MLP neurons of a small language model. Each row is named by its layer, matrix (up: input weights) and neuron, and shows model dimensions 48-239. Each number is 128 + 32 x the weight over its row's rms, rounded and kept within 0 to 255. Numbers have three digits each.
After each neuron's rows, "fires on" lists the tokens most often at its 100 highest values on Wikipedia text that the model never trained on.

L5.up808:192079160216128141137123141151186062161093101142114115147135133150139166141167123090106143157060146179154134085154018123131143098091107176099127136125155126112159126191134104079092105176182100119088135121122132150090116113144122158149129099138149103176144144114150092123134073117116116164119140099120155144108100142229089129146134151138088187077137102105109125095137139125110170201143130093105143098144120137157093077123103160121116103090090095158102124136151072156095145120121118162079146132157140145100230114108147110066089132096217107111151103057127115118110135164138176104
fires on: "ar", ",", "e", "y", "an", "a"

L4.up982:130133174132135133098115145013142172160180092126059104156126131125186115132159124128181119102151195099120079042093142153131132121080121208136103081101130140086171110168093138166111149128105144099103178097076136145145147134130148118131136076112147141121152061089144138128132099125154139086163069136078098134156137149144127108138110118126091085171087168107123144106155178168105105124115132127124172122141172116212071116054141113143117098140166044087124151163141112116178124107154178099114121078142129167108149080146117152070150169141072184121201096157112122105092117115086140116
fires on: "é", " me", "ef", " war", " general", "me"

L9.up800:159140139099145078062108128099121157229121156158095127060134090098104129149117079141127074159127136080099175109149125146152106163174091132085131052092115052109155113121145117132125141183103084104132133150106147117077120138124172127086093069132177112093139142163117103157119089113104078140168144073180082094102162069143123078135163129151125151116204106084117154116150145129094170102083150131122080105156162168083100123153144174157105130160123124126080106072057190113134108142090133152183102114107145143135098105145152152113166144173130123123094111086177033109121108108113083112
fires on: "\n", "al", "ro", "e"

L3.up610:213144122125116113089112166049142113121047111206115147126104108106166180152098114116144118144106128134077105097075071163075173186067168155190169130137133132128115080189115153109113145155156130137119152106106120133112160140079116126151150140130150119143137128141137105093129172123132092094117141177184114142081124135079135142128150114193229132138105110125105078137142155143107111051116116121112177134164129109201149108137166132099122086087183125156126086122183155157196126086075119133164154074104080169147163122149151100152133156108109055185092142101083066169111131124116148095
fires on: "ch", "y", "c", "vi", "ver", " of"

L8.up1:194129161134124158109168084124105173115070116183186119126158101146157115127141085102139137077143158168168129092141138063183090113158126097088059125070165137123123112153166100125137096083198142157109098107111150171107114140084127182132154200064144105130153155127083133138155096116120069121103128161128130139198141097103117153122142145200136101094127061086135111088146097136140112095162104124117132085076137128125134139106118081122148111119097149111136161109144124099127163095149169123173137163115107102144068129176157087120098165137163106114119151135117102127136128170052087151
fires on: "n", "th", "nd", " early", "d"

L8.up101:145169120102088133112133200095145121068097075132129136131098092111151109150084118134096114130102116137104098097065146106151169176098123194133153125115144127132089102192072084076158096135121147120133130076127108100120101127121159094150129127180126110179122127168115135174125154184113077156128113123134170119133145082137124091138152133153143139067103097114154139131091068107156165057136099116131161095114166129109126078125129124152147046131103104083142126119156084100185084075121152081086109139114112176133143115155092172156122148097183037114078096117132080148143149122074110127
fires on: "y", " of", "ry", "sh", "re", "co"

L6.up118:109154120142145145124132147093170116100137100100142168146133066187156107160133043118117145165103089129120115143219085166155126091141121150138126123138122116154136105151149103186068073137067082101153129174138099094066149130123151099165131107079055178142132143152142107158168139117143049187138145114105142181068110155143071099121075190104148193086183114096101129093151124092119140136144122117092124119104125147124183096159172144097156127101118115148094068056168107098105102118179130142086075077146181177097159141121129118118118071189165170139137104121149159137144108110185193087
fires on: "li", "y", "ay", "ium", "a", "land"

L8.up54:152146179068135138098118155087175139067237099162173133165141121104098112153156142163106093140122093084152094122134117174134143164128102114186097108180171106072130157103100134146088069172124082152102134126106091140193144101172093109108179136173117140145132167085100113059100103089134139134085075126143150110094087168114146082146167073101100163075129113069161206133099175184100126175159134121168138094160147123146103210146108116061139099129127102150113136143148137118162128143124149145081105119113075088097128160182098118168140155148101088142122072120081106131152083163169130134
fires on: " of", "'", " I"

L3.up219:170142055170113073173165129092143118097144121109109130133101189137154097137145146151134100123160137112143089183084121145092132078151167127139099147123102108158132071118137171190171126158116081108108126121089113120123148070105160168097138106117175155066128167122168062095143190125149158152151131170155181110118151098117099136147114196177101075137120133120137110122091115160097100058124129181168088075092135167130147160148138079140126164129132135162159124154064191150135136105087118161071109110079157141086085175185091138166087084107132151160077133112130125165183101072123150175
fires on: "li", "ill", "il", "land", "ly"

L4.up929:194133152162121126068167130097097115141140068153091115096081149104044152143155148080130149125066107120160126125098093175103152124100118143142139218123172123124092153121137169128159155130102109136131120128092088147129103116137150182114141129104114142121112151160166139102130127143151142099183117138155106113141077153181146130124130133169143086156122159165106108178117131132127100080109156090172123058093192167163116111156190155152192141071091197111157107111112137148144141103182103160131094166113178158116068167100101114136119162107120160081125177082124131159171107108134112139
fires on: "it", "li", "all", "ow", "ill"

L7.up563:105137122153173098068098149133092149148098155102102135147184114111117131094157114092158105180123147082177094167098120147073179110087089082154162158108211150132139142127117152106129103172126108149137161143115094105096106118092111120071115126062124174083105090121147187127155168147086147094185207114181074099186115163147087162145095138103123129127123129139142110125172117143117106094187121149109202099167118125181123159125129133128140117159155115149157111084153134117145158155192128212159130121141176164115096186137079129067138090074141173143143085056161101128111143102125120108
fires on: "li", "w", "it", "ad", ":"

L5.up916:131149150152088166201128105083091139130169145116176138125140116153082122144136094143123081143124130125123070157107094096103148110129062175138105156141122122165207110113120086138128114171161072046128136154172054119118157130095150090156109118150116152113110129177107138109180174084116112122155133124116167138086161069101070152130141129114100132076181070078065077105105120107128106100156215136173147144136092106095116145147109129181139148089108100108099098073177151148127119121190143118098045165151171183139150135111150058135096164115201133116145115139136103140128111090203105129
fires on: "ry", "ia", "y", "al", "land"

L3.up975:182108084155145108088127189118139121154141148109172130117101164189143187132162097135156154105117149153164165080041130142083077087173150101138133111098160102108126112143138121130124123110182167123107066078106170129164110104123158131204109136108172143111165112177130183093150099155145128081089145100127139139103139127060092144128144136149151132142169068161141151117161056177123224129088152157145105060088163156129126160137143102182124095103190158107110113166158104122096119102112215098132104129086157108125092098152139108138109172128127101110135149121107138154151125186111072082
fires on: "ong", "d", "nd", "he", "ward", "gh"